From a checkpoint of a small transformer trained on Wikipedia.
Training: 349M tokens, 15323 steps.
MLP neurons of a small language model. Each row is named by its layer, matrix (gate and up: input weights) and neuron, and shows model dimensions 192-255. Each number is 200 + 30 x the weight over its row's rms, rounded and kept within 0 to 999. A neuron's up and down rows have the sign that makes its largest values positive.
A block is one neuron, or neurons of one layer that tend to fire together. After each block is what it responds to, as a language model described it from the Wikipedia text at the highest values.

L6.gate4,145,201,239,243,148,198,278,178,207,201,197,195,247,205,196,179,200,154,176,148,204,252,158,172,206,252,184,206,240,178,160,189,216,256,210,153,242,222,158,169,216,241,193,170,189,169,197,187,192,170,192,216,199,179,178,269,162,169,184,208,187,215,179,242
L6.up4,219,238,208,222,182,223,210,202,164,216,164,194,249,171,183,178,199,211,151,182,178,202,180,178,186,216,159,193,184,195,202,189,214,182,183,183,201,211,192,195,238,245,248,201,222,193,147,203,135,166,171,228,232,218,222,202,201,189,166,218,204,170,241,200
L6.gate46,161,170,233,204,181,235,181,207,165,199,202,188,272,182,196,206,220,251,188,180,173,227,190,184,226,193,125,230,194,217,176,191,222,170,195,239,197,213,202,185,225,216,208,223,208,252,191,205,205,171,211,239,175,185,166,147,251,191,169,204,191,219,247,206
L6.up46,210,177,212,136,207,228,234,212,236,213,173,171,265,181,200,167,240,256,158,153,137,218,145,162,208,217,203,237,160,192,220,215,189,207,175,177,175,203,190,178,192,190,217,171,225,209,218,204,194,213,212,217,171,205,180,227,205,170,204,240,174,173,234,214
L6.gate69,227,198,215,190,206,200,224,228,194,206,179,187,239,208,217,237,260,220,188,143,184,215,220,157,232,214,159,190,240,195,206,224,132,203,204,184,237,247,188,176,248,191,249,194,250,213,204,233,173,173,216,228,204,193,156,207,219,180,217,178,168,178,200,258
L6.up69,224,217,218,173,203,253,216,154,159,190,202,240,160,217,212,146,128,204,199,198,199,190,169,186,222,177,212,204,167,187,202,191,189,224,161,215,244,245,229,216,217,224,242,162,255,207,168,188,176,206,251,250,211,184,158,180,161,202,204,206,219,208,143,236
L6.gate357,162,147,200,197,166,155,207,242,173,236,154,185,240,191,213,179,179,205,174,200,195,209,177,183,226,175,160,132,200,214,204,196,180,216,159,216,185,186,187,230,236,239,204,193,224,155,217,210,209,203,253,221,186,213,141,218,249,181,153,192,159,189,180,236
L6.up357,221,215,213,252,139,222,209,249,183,215,248,161,241,225,193,219,213,209,183,233,241,247,173,213,218,271,178,247,207,252,230,245,238,178,181,206,197,231,199,190,171,172,237,166,204,197,237,200,203,235,141,166,171,193,236,199,191,132,173,217,173,230,174,246
The first closing = right after a wiki section-heading title (==Career=, ===Disc 2==), plus closing quotes after quoted titles and = in code or attributes.

L6.gate139,240,215,192,184,197,148,201,179,261,215,197,190,152,204,137,191,187,211,229,192,148,228,213,219,200,81,191,168,182,222,195,165,230,229,170,210,158,154,263,175,215,219,210,212,227,174,219,181,201,166,201,226,170,128,208,241,231,216,136,168,202,208,201,247
L6.up139,195,219,233,178,178,205,221,206,199,203,193,248,202,185,205,187,200,208,193,234,175,197,210,186,232,198,193,179,163,146,224,188,206,221,220,192,183,185,159,176,220,222,179,175,147,139,187,220,209,205,276,204,180,232,153,210,222,216,157,237,199,219,254,196
L6.gate309,195,263,177,235,200,236,199,179,188,189,216,248,209,207,221,190,136,197,210,268,157,236,194,221,192,190,223,208,208,156,183,157,217,204,182,179,245,207,189,209,211,215,197,227,199,244,225,165,244,192,182,152,192,216,191,210,199,226,185,205,229,222,197,161
L6.up309,239,221,207,210,182,181,188,234,211,222,133,194,169,118,198,185,222,177,173,258,173,225,189,203,236,185,238,192,185,223,177,183,168,195,156,201,188,197,181,226,243,208,183,259,276,211,146,239,198,219,190,184,228,194,261,239,200,151,215,205,236,255,182,223
L6.gate318,195,161,180,188,215,201,185,180,199,227,225,256,204,222,176,167,201,186,244,274,207,199,173,192,141,168,197,206,111,174,201,129,230,262,210,199,268,234,261,216,233,200,164,217,155,208,214,216,183,188,151,252,204,207,192,148,247,190,218,248,235,246,253,167
L6.up318,218,203,191,158,184,173,192,220,174,258,199,217,204,201,149,203,183,226,233,171,217,230,209,251,187,163,141,175,172,193,195,145,218,271,186,197,213,136,149,226,218,222,176,226,225,248,210,217,224,217,231,176,181,210,277,182,194,187,173,274,246,248,234,181
L6.gate392,235,174,140,147,182,189,179,259,258,214,185,250,211,208,131,184,163,148,170,145,173,214,220,175,150,144,203,225,152,218,206,169,170,240,203,209,219,242,183,155,199,213,180,213,203,239,241,176,169,190,181,213,248,223,168,200,188,229,211,183,190,188,256,230
L6.up392,203,176,163,264,246,207,236,258,238,152,179,218,169,189,196,274,235,210,204,207,206,198,193,194,204,197,243,221,158,249,187,217,200,184,159,248,158,216,262,182,174,199,228,235,194,210,151,209,216,210,226,226,200,140,193,202,249,254,224,229,196,184,209,202
Mostly the second = opening a section heading such as ==Demographics==, ==Career statistics== or ===Climate===, right after a paragraph ends; also list dashes and table pipes.

L3.gate357,218,200,157,170,186,157,244,227,193,224,146,196,218,241,226,158,202,176,184,211,122,155,219,188,207,151,163,210,221,144,163,163,226,205,174,140,222,200,224,173,166,253,218,213,211,145,211,216,257,196,225,207,233,195,144,203,205,211,212,157,187,200,182,197
L3.up357,200,196,167,183,210,154,169,166,208,232,232,242,223,183,132,279,211,172,152,195,252,214,174,119,187,152,227,218,254,196,206,215,207,189,225,146,219,199,241,230,224,174,222,176,175,194,201,172,180,154,189,194,187,184,202,155,239,227,187,189,239,210,185,172
Mostly mid-word subword pieces of split words, strongest for "sq" in census density units (PD/sq mi) and in mosque; also gen-to-o, Sl-ove-nes, Trans-yl-vania.

L4.gate7,171,160,231,220,249,197,160,207,215,220,202,216,179,161,187,208,190,163,194,188,204,213,168,175,173,184,168,195,222,202,210,172,232,196,179,204,176,196,182,224,164,159,199,163,182,227,203,231,218,187,198,213,231,171,203,223,201,172,143,199,214,202,166,171
L4.up7,185,220,210,216,225,191,197,166,221,201,246,222,182,212,170,193,148,126,217,157,228,210,172,165,245,177,165,217,267,224,168,259,194,188,167,211,225,216,221,240,212,189,205,218,243,254,227,175,193,186,190,249,254,220,202,194,191,148,185,220,155,213,161,179
L4.gate58,194,191,225,228,221,207,225,234,249,176,178,284,229,183,189,261,201,167,203,206,215,156,218,237,191,188,188,172,155,212,193,169,161,215,184,182,233,207,154,147,203,219,196,219,194,202,201,186,203,260,178,201,145,175,200,193,209,196,199,214,223,229,193,166
L4.up58,186,188,243,143,176,166,149,191,176,140,211,266,226,243,212,211,215,238,236,209,212,190,189,218,186,212,206,150,194,147,242,208,230,247,192,199,218,218,192,137,192,208,185,210,215,207,160,172,233,210,205,184,222,218,183,163,224,220,188,251,197,229,163,228
L4.gate145,194,212,247,205,181,211,215,217,249,213,152,128,174,226,204,248,227,193,205,214,196,171,228,247,172,188,157,167,205,196,187,232,140,238,189,227,256,206,237,229,136,221,171,204,179,216,250,198,181,205,190,259,185,223,151,227,208,179,190,208,219,222,184,186
L4.up145,240,197,205,232,159,212,243,220,168,252,194,153,174,216,217,173,218,207,209,216,228,148,197,168,197,174,200,210,234,201,220,229,178,160,244,167,205,177,195,200,134,211,249,208,254,193,216,206,198,224,155,169,167,193,183,181,230,175,224,182,166,215,168,225
L4.gate212,240,186,260,182,204,242,171,175,257,201,166,193,182,187,220,187,219,170,207,204,174,240,170,201,233,143,172,197,234,220,171,189,188,203,179,215,222,242,219,169,193,193,177,251,224,239,223,179,149,177,217,176,188,171,200,201,224,201,177,217,231,258,242,203
L4.up212,210,215,239,177,229,154,154,246,204,157,174,197,195,117,155,179,199,250,188,227,164,167,160,214,204,180,205,214,199,244,231,167,196,235,195,228,206,207,235,197,206,184,168,199,241,207,187,184,140,204,184,209,182,171,121,177,210,197,195,207,158,276,218,255
L4.gate266,203,234,213,178,177,200,217,199,201,191,241,205,188,169,213,206,246,194,141,191,159,201,188,180,187,214,183,212,190,197,143,214,143,268,201,202,170,212,221,172,190,197,213,190,178,198,168,213,221,159,175,203,169,188,242,239,159,181,222,188,163,195,166,214
L4.up266,191,193,195,204,161,168,249,195,182,186,239,219,226,165,225,224,216,244,186,199,255,182,203,240,221,212,214,189,171,210,161,183,182,189,185,138,164,181,234,257,227,191,195,211,204,231,182,167,205,192,158,179,215,221,212,206,244,196,235,205,147,165,150,213
L4.gate273,239,162,188,206,192,231,182,219,238,262,179,248,262,219,193,176,214,219,191,226,180,194,250,180,187,213,151,227,218,226,162,187,137,187,185,158,240,182,248,235,230,238,226,212,173,194,173,225,240,170,135,215,186,208,182,186,211,137,246,208,209,248,215,227
L4.up273,173,208,235,207,205,253,193,228,213,247,200,213,221,219,219,149,192,183,220,214,206,223,224,203,247,211,190,174,213,229,207,204,212,122,173,212,234,177,177,207,257,154,202,200,234,230,167,229,180,225,184,201,204,201,186,231,204,210,224,189,171,195,207,246
L4.gate277,192,207,119,201,179,200,264,182,191,201,193,184,221,190,160,219,172,185,142,192,179,282,186,207,197,247,170,212,243,210,184,212,207,202,213,226,203,210,190,196,234,244,180,175,239,174,219,171,201,165,193,205,229,181,210,155,201,169,226,249,223,228,217,144
L4.up277,206,166,192,165,173,165,230,240,210,288,186,188,160,194,232,145,198,206,209,222,185,159,167,163,225,196,178,250,204,251,201,197,203,178,181,221,230,174,195,251,205,203,206,183,191,155,104,260,178,163,249,176,185,204,165,179,229,224,150,180,200,200,237,184
L4.gate336,199,191,160,219,196,204,268,197,239,183,199,191,216,186,169,178,137,177,165,183,201,175,204,156,256,196,147,237,212,220,195,180,182,192,175,206,166,243,184,200,236,193,186,186,208,250,216,235,199,173,226,202,198,161,206,189,152,204,198,192,218,220,181,161
L4.up336,157,221,161,279,258,159,213,181,182,146,185,180,240,247,156,275,174,198,280,236,174,192,207,226,179,197,190,200,212,187,219,176,157,237,223,249,214,178,254,223,169,207,201,210,238,163,245,257,154,238,206,118,227,205,207,192,235,177,165,197,169,288,190,196
L4.gate367,238,207,195,151,234,245,181,235,218,179,213,212,180,227,169,218,230,135,224,169,149,231,233,147,225,175,150,193,179,176,215,227,143,197,192,194,236,204,244,212,261,209,222,194,232,224,220,230,235,187,216,224,172,188,190,186,207,162,206,250,257,181,220,136
L4.up367,167,169,230,172,187,192,178,220,220,212,154,186,236,241,196,115,228,207,241,211,240,145,210,165,177,214,170,223,207,174,184,189,235,231,172,173,229,212,232,146,207,201,164,224,212,183,137,241,201,207,179,175,183,206,238,146,189,149,185,198,230,226,205,162
L4.gate402,120,221,200,234,231,205,199,161,214,174,175,273,205,175,197,242,258,176,237,199,164,272,257,194,231,166,153,169,174,205,182,206,186,216,175,219,207,218,148,192,214,209,187,209,146,210,188,228,239,168,187,203,186,174,241,168,236,197,170,194,194,162,248,228
L4.up402,209,242,247,223,173,190,201,161,233,152,182,198,195,203,284,206,233,148,181,190,209,202,206,201,184,222,142,259,180,217,211,170,117,192,169,172,231,148,189,185,194,211,229,159,154,149,190,207,200,190,220,173,207,192,210,187,278,172,174,217,208,186,190,225
L4.gate432,185,217,178,172,169,209,195,242,232,204,196,189,222,168,166,192,200,206,211,179,234,246,193,209,227,204,206,203,253,185,177,185,214,220,160,253,240,221,184,217,274,196,225,290,209,219,194,203,236,215,236,213,155,228,192,200,207,239,214,261,241,232,181,286
L4.up432,232,161,225,253,220,150,195,265,161,177,233,215,207,266,216,178,201,168,248,204,229,186,187,186,216,198,164,156,206,250,209,205,223,239,224,226,240,207,226,231,205,205,206,182,191,224,203,179,180,170,189,183,163,201,211,228,166,190,185,196,169,206,185,176
L4.gate476,189,228,225,142,217,227,166,183,226,215,210,254,209,263,181,181,252,212,178,145,185,197,210,250,158,196,163,203,200,211,206,219,185,158,180,187,152,185,189,208,177,224,154,215,194,167,214,180,186,187,212,181,208,257,186,174,250,194,180,238,134,200,248,215
L4.up476,217,237,213,220,191,201,166,257,224,140,169,180,194,152,201,243,159,229,241,224,188,214,201,224,169,218,117,186,169,119,171,190,203,195,209,153,213,162,265,184,230,203,217,198,195,173,167,225,202,223,206,218,152,162,183,184,185,210,218,195,207,158,214,174
L4.gate518,208,274,225,186,200,190,181,175,234,197,206,165,217,210,193,232,198,204,241,177,157,207,271,201,230,217,210,163,260,229,176,236,205,182,218,248,205,240,247,229,193,244,237,193,263,204,197,181,207,211,231,224,146,241,240,234,219,216,137,186,167,183,198,154
L4.up518,211,213,196,230,160,244,262,143,239,254,213,201,237,207,176,215,199,228,194,244,272,218,215,233,205,204,162,219,194,234,227,180,220,202,186,216,240,219,257,237,275,180,229,171,257,205,163,203,259,197,233,128,234,221,219,176,187,185,175,204,237,193,180,196
L4.gate528,214,196,214,193,215,199,198,236,236,233,139,205,242,209,237,183,207,188,182,188,192,145,222,204,176,219,165,177,264,197,224,154,169,197,146,226,169,216,144,193,163,208,181,271,185,217,198,201,220,173,203,157,153,204,287,223,172,262,212,214,193,195,164,177
L4.up528,178,154,198,201,232,170,181,165,177,184,203,202,207,106,227,146,191,148,167,112,195,220,213,212,172,232,201,214,186,227,184,185,171,158,199,178,167,193,221,247,196,192,183,199,218,181,204,189,147,199,203,206,208,173,224,180,196,183,214,191,196,194,193,170
L4.gate624,241,160,212,225,189,160,226,218,191,221,153,190,200,189,151,139,182,241,197,220,223,208,163,196,246,200,199,197,246,226,122,193,177,217,196,193,248,205,230,226,218,209,180,255,196,224,175,167,256,191,191,230,194,201,227,165,224,182,217,179,233,206,205,220
L4.up624,169,172,224,126,213,194,246,220,167,213,261,217,276,202,195,224,204,209,203,204,219,254,188,203,268,200,221,225,209,236,245,236,240,199,181,265,214,236,210,253,222,175,251,226,246,222,182,227,223,202,236,195,186,212,143,174,199,248,196,198,185,234,173,226
L4.gate632,216,207,190,129,168,239,199,213,204,191,208,174,158,200,225,235,194,239,195,216,163,218,200,219,229,231,227,233,199,196,199,168,199,178,150,204,195,214,291,195,236,215,184,250,200,249,235,175,207,207,211,221,159,181,280,255,221,197,201,199,199,179,215,184
L4.up632,236,235,187,189,186,254,196,229,219,238,154,221,195,171,244,238,167,204,227,203,182,237,141,256,288,210,266,213,182,217,168,149,197,196,171,224,174,201,209,205,180,209,174,188,244,161,156,190,191,198,241,214,190,206,130,202,245,219,200,139,249,201,220,203
Equals signs in wiki heading markup, such as the opening = of a page title after an infobox or the closing = after section names like ==Gameplay=; occasionally mid-word fragments.

L4.gate92,200,163,241,191,195,199,243,218,247,203,181,215,181,205,223,219,244,165,185,217,213,257,237,154,179,230,216,243,171,195,127,221,220,168,203,165,221,203,214,243,204,213,231,250,209,218,176,215,190,168,167,177,193,215,157,228,212,202,224,148,180,218,219,195
L4.up92,149,190,251,238,191,198,215,225,255,230,177,230,171,214,230,202,201,192,180,191,211,240,195,204,178,214,208,229,141,160,122,205,207,191,210,167,270,203,192,219,199,195,186,239,192,223,166,172,157,219,165,198,216,185,149,133,212,167,237,198,201,125,179,203
L4.gate139,134,199,148,213,229,227,182,215,198,214,208,219,201,229,209,227,175,214,202,204,166,269,218,175,158,190,243,176,198,247,152,176,204,169,216,216,241,249,249,180,220,216,194,243,212,162,211,194,148,240,188,208,195,218,165,174,187,172,189,169,209,223,226,187
L4.up139,165,192,207,136,171,251,202,248,154,208,185,228,164,229,145,223,185,202,199,169,176,207,192,202,209,213,218,178,162,265,210,220,210,187,197,218,189,225,111,146,175,221,170,193,187,133,158,218,201,231,225,171,170,208,216,186,242,219,207,153,180,170,164,195
L4.gate180,216,200,201,179,201,197,199,182,187,249,183,208,247,255,117,191,201,168,202,151,162,230,207,187,181,236,183,243,219,155,212,196,211,240,214,179,200,185,229,188,209,240,242,209,198,207,208,243,253,155,158,165,176,217,171,208,194,157,207,225,221,170,238,182
L4.up180,222,237,210,147,235,138,198,201,202,255,223,203,227,130,251,179,159,162,275,203,189,222,227,216,218,182,191,168,165,134,192,180,143,231,188,236,227,203,197,215,208,215,212,195,182,187,180,199,133,243,248,198,210,215,235,258,189,172,211,210,162,179,256,215
L4.gate190,195,216,182,205,209,151,148,228,220,177,197,187,199,168,158,223,224,201,197,180,223,217,190,219,235,184,180,220,176,193,206,204,211,221,212,211,239,242,185,239,150,239,190,200,177,147,175,179,205,230,238,182,169,153,168,165,238,182,191,245,200,203,235,243
L4.up190,176,186,214,156,173,200,173,162,184,223,188,279,170,213,186,219,181,237,134,160,246,222,241,214,212,129,181,218,153,225,217,254,223,218,223,196,213,151,189,190,179,193,156,212,144,149,210,202,249,191,178,209,189,248,172,194,208,139,275,211,236,195,199,212
L4.gate207,211,207,157,177,198,177,199,212,210,182,235,182,240,241,189,178,212,169,153,213,191,174,174,177,228,180,197,215,261,248,183,179,166,207,245,191,142,256,176,191,190,214,223,161,245,150,204,188,231,202,187,216,185,198,172,180,239,236,229,179,228,223,230,203
L4.up207,183,241,195,218,198,175,158,219,175,165,217,198,209,235,233,215,158,230,236,241,179,151,217,214,231,223,184,222,163,198,237,279,193,178,169,210,220,242,236,206,164,190,255,218,192,209,171,192,196,203,171,216,186,202,235,164,173,224,213,209,156,171,191,174
L4.gate224,211,223,191,201,223,177,155,229,217,128,216,214,189,222,226,239,235,181,200,161,216,274,211,224,194,212,190,198,179,172,216,165,228,186,168,145,211,257,139,174,190,231,272,212,206,179,166,185,228,184,186,197,181,178,165,177,225,180,209,179,205,191,235,218
L4.up224,123,184,159,194,175,177,231,245,149,182,166,172,216,243,166,217,221,177,173,211,227,211,152,215,180,217,231,242,174,171,238,183,156,209,196,151,200,216,189,202,268,178,245,236,172,186,182,202,193,187,218,212,206,251,214,197,233,218,190,186,166,185,234,204
L4.gate251,144,177,122,231,258,226,239,225,185,187,190,169,198,209,201,163,210,172,167,174,157,192,193,183,221,213,192,180,197,205,143,162,229,210,162,179,169,250,154,212,212,221,253,212,128,210,176,171,173,160,209,180,263,244,170,162,197,222,243,168,240,205,267,238
L4.up251,149,205,189,219,234,187,200,179,160,182,207,239,232,217,184,164,191,209,154,217,156,165,237,173,190,228,226,246,210,193,131,175,199,288,156,188,247,267,182,173,234,178,206,223,130,207,243,162,201,193,232,219,231,213,191,184,165,183,219,192,270,138,234,194
L4.gate258,241,218,142,132,190,178,162,223,209,198,198,235,229,209,234,216,204,231,157,157,206,227,250,256,233,196,164,221,147,197,210,164,235,193,223,151,217,212,204,154,197,301,227,206,216,195,180,242,208,214,201,243,175,232,208,192,239,201,219,194,251,225,228,174
L4.up258,178,259,206,208,254,205,207,187,231,180,208,192,244,159,215,167,165,182,218,178,167,280,241,175,260,216,200,198,205,214,185,160,183,167,231,165,179,239,201,238,233,207,232,179,175,180,185,206,192,207,247,198,207,181,217,229,187,216,212,244,243,140,205,168
L4.gate305,167,214,186,176,278,198,187,228,263,185,225,214,189,222,230,201,231,215,229,180,144,197,189,213,205,169,200,193,191,175,205,159,203,224,123,194,226,241,263,144,179,199,179,201,223,209,244,201,173,189,230,204,145,192,180,175,212,182,143,191,225,196,231,162
L4.up305,183,182,194,198,263,159,187,179,274,227,216,239,205,187,230,198,194,225,207,225,234,156,244,203,133,205,181,198,167,206,201,174,159,264,179,221,217,240,236,218,220,198,206,219,215,231,209,225,178,171,208,203,202,198,206,209,221,192,125,174,212,180,201,174
L4.gate365,225,207,183,218,214,216,170,243,226,222,164,216,218,210,219,232,162,174,222,163,175,256,195,219,181,190,154,224,211,203,203,162,171,187,168,196,222,208,267,223,180,245,228,258,191,205,193,195,155,226,178,198,184,187,196,255,231,189,155,192,219,203,161,196
L4.up365,153,160,160,204,164,159,248,247,209,232,175,212,188,179,193,176,184,167,217,177,197,182,227,231,143,230,211,250,203,167,189,253,222,209,232,166,196,202,265,163,217,220,205,198,216,187,224,203,214,229,181,197,223,198,233,183,187,213,167,218,196,196,227,168
L4.gate377,142,257,191,198,162,195,194,211,188,197,158,163,192,196,151,274,187,237,184,212,135,238,234,218,192,171,197,210,233,191,123,176,174,224,227,205,215,206,185,157,183,235,205,154,221,207,170,222,155,164,170,182,201,193,198,159,219,217,212,184,178,196,208,222
L4.up377,231,196,171,175,227,235,199,235,199,207,212,260,227,149,232,278,227,176,213,193,251,162,180,222,208,201,227,230,142,200,248,189,225,189,209,193,243,173,189,150,185,203,232,226,214,169,184,260,125,255,143,206,218,200,207,171,229,204,190,197,215,185,191,188
L4.gate386,184,220,180,201,212,210,196,249,191,240,185,239,247,234,176,195,237,199,200,179,150,182,249,243,191,182,190,217,204,181,174,227,143,204,179,131,189,205,175,212,214,226,206,190,168,142,211,186,165,220,230,176,202,179,164,163,207,189,202,160,240,179,249,175
L4.up386,169,213,253,246,131,172,197,224,164,211,232,152,233,176,174,203,241,225,182,154,174,217,187,182,279,195,210,230,188,218,211,144,210,212,171,193,209,213,170,177,224,203,176,205,218,221,170,220,168,195,211,213,206,203,174,213,199,215,236,154,221,183,149,185
L4.gate418,231,207,235,207,194,227,150,149,238,161,221,195,176,202,243,199,244,209,172,175,176,235,181,240,284,186,143,207,163,184,225,200,235,205,137,175,163,218,200,187,177,242,169,238,182,163,194,206,211,190,240,212,204,233,221,203,259,173,195,207,224,230,238,234
L4.up418,200,248,218,195,215,217,174,175,229,164,203,205,162,225,252,194,198,227,149,163,221,233,135,243,261,191,170,232,168,161,232,138,199,185,148,170,158,223,190,172,200,223,125,216,169,188,160,199,203,241,256,192,224,227,227,197,239,219,180,218,230,222,222,195
L4.gate454,226,193,177,145,162,212,244,195,207,229,232,236,177,190,206,249,236,210,222,166,173,204,163,245,219,183,218,173,183,240,177,213,185,228,172,172,223,242,185,252,195,272,175,208,144,187,186,205,198,183,207,221,134,266,124,227,153,214,203,234,213,235,233,201
L4.up454,251,203,166,163,154,179,217,195,218,163,221,193,205,155,203,209,258,151,168,196,182,228,222,212,222,200,145,209,214,219,206,161,205,228,215,167,244,205,191,232,226,206,165,190,173,209,174,198,272,207,198,193,160,248,220,197,209,210,199,214,209,234,212,177
L4.gate565,220,216,152,161,205,227,225,270,180,199,183,208,198,265,215,224,241,164,160,209,226,216,239,196,179,187,169,152,204,126,206,223,189,213,212,241,166,279,230,181,240,299,226,308,219,211,239,212,250,194,171,223,168,172,228,218,205,188,192,236,199,188,163,218
L4.up565,249,199,196,224,230,275,220,202,213,143,227,232,199,213,230,214,204,199,187,164,195,228,222,226,223,236,207,206,215,265,166,191,185,226,184,175,215,179,166,174,182,206,174,218,195,170,229,145,176,214,211,195,161,189,229,208,185,242,186,141,274,193,217,242
L4.gate589,183,210,173,197,187,232,209,198,205,199,211,199,222,198,172,207,208,180,220,197,191,246,216,207,214,250,135,215,222,227,192,153,191,194,187,198,225,216,208,185,137,247,222,187,194,161,201,201,190,187,168,188,213,146,230,181,237,165,185,149,241,189,183,228
L4.up589,186,212,207,205,193,180,174,249,156,185,190,189,242,163,245,215,198,206,252,159,222,171,215,239,218,227,215,177,177,222,218,204,197,191,177,182,224,146,199,211,163,214,250,173,198,190,217,217,187,190,167,217,171,159,178,144,226,214,226,176,313,220,180,215
Double-prime seconds marks (and minute primes) in geographic coordinates like 43°41′30″N in infoboxes; weakly, assorted mid-word fragments like lem, conf.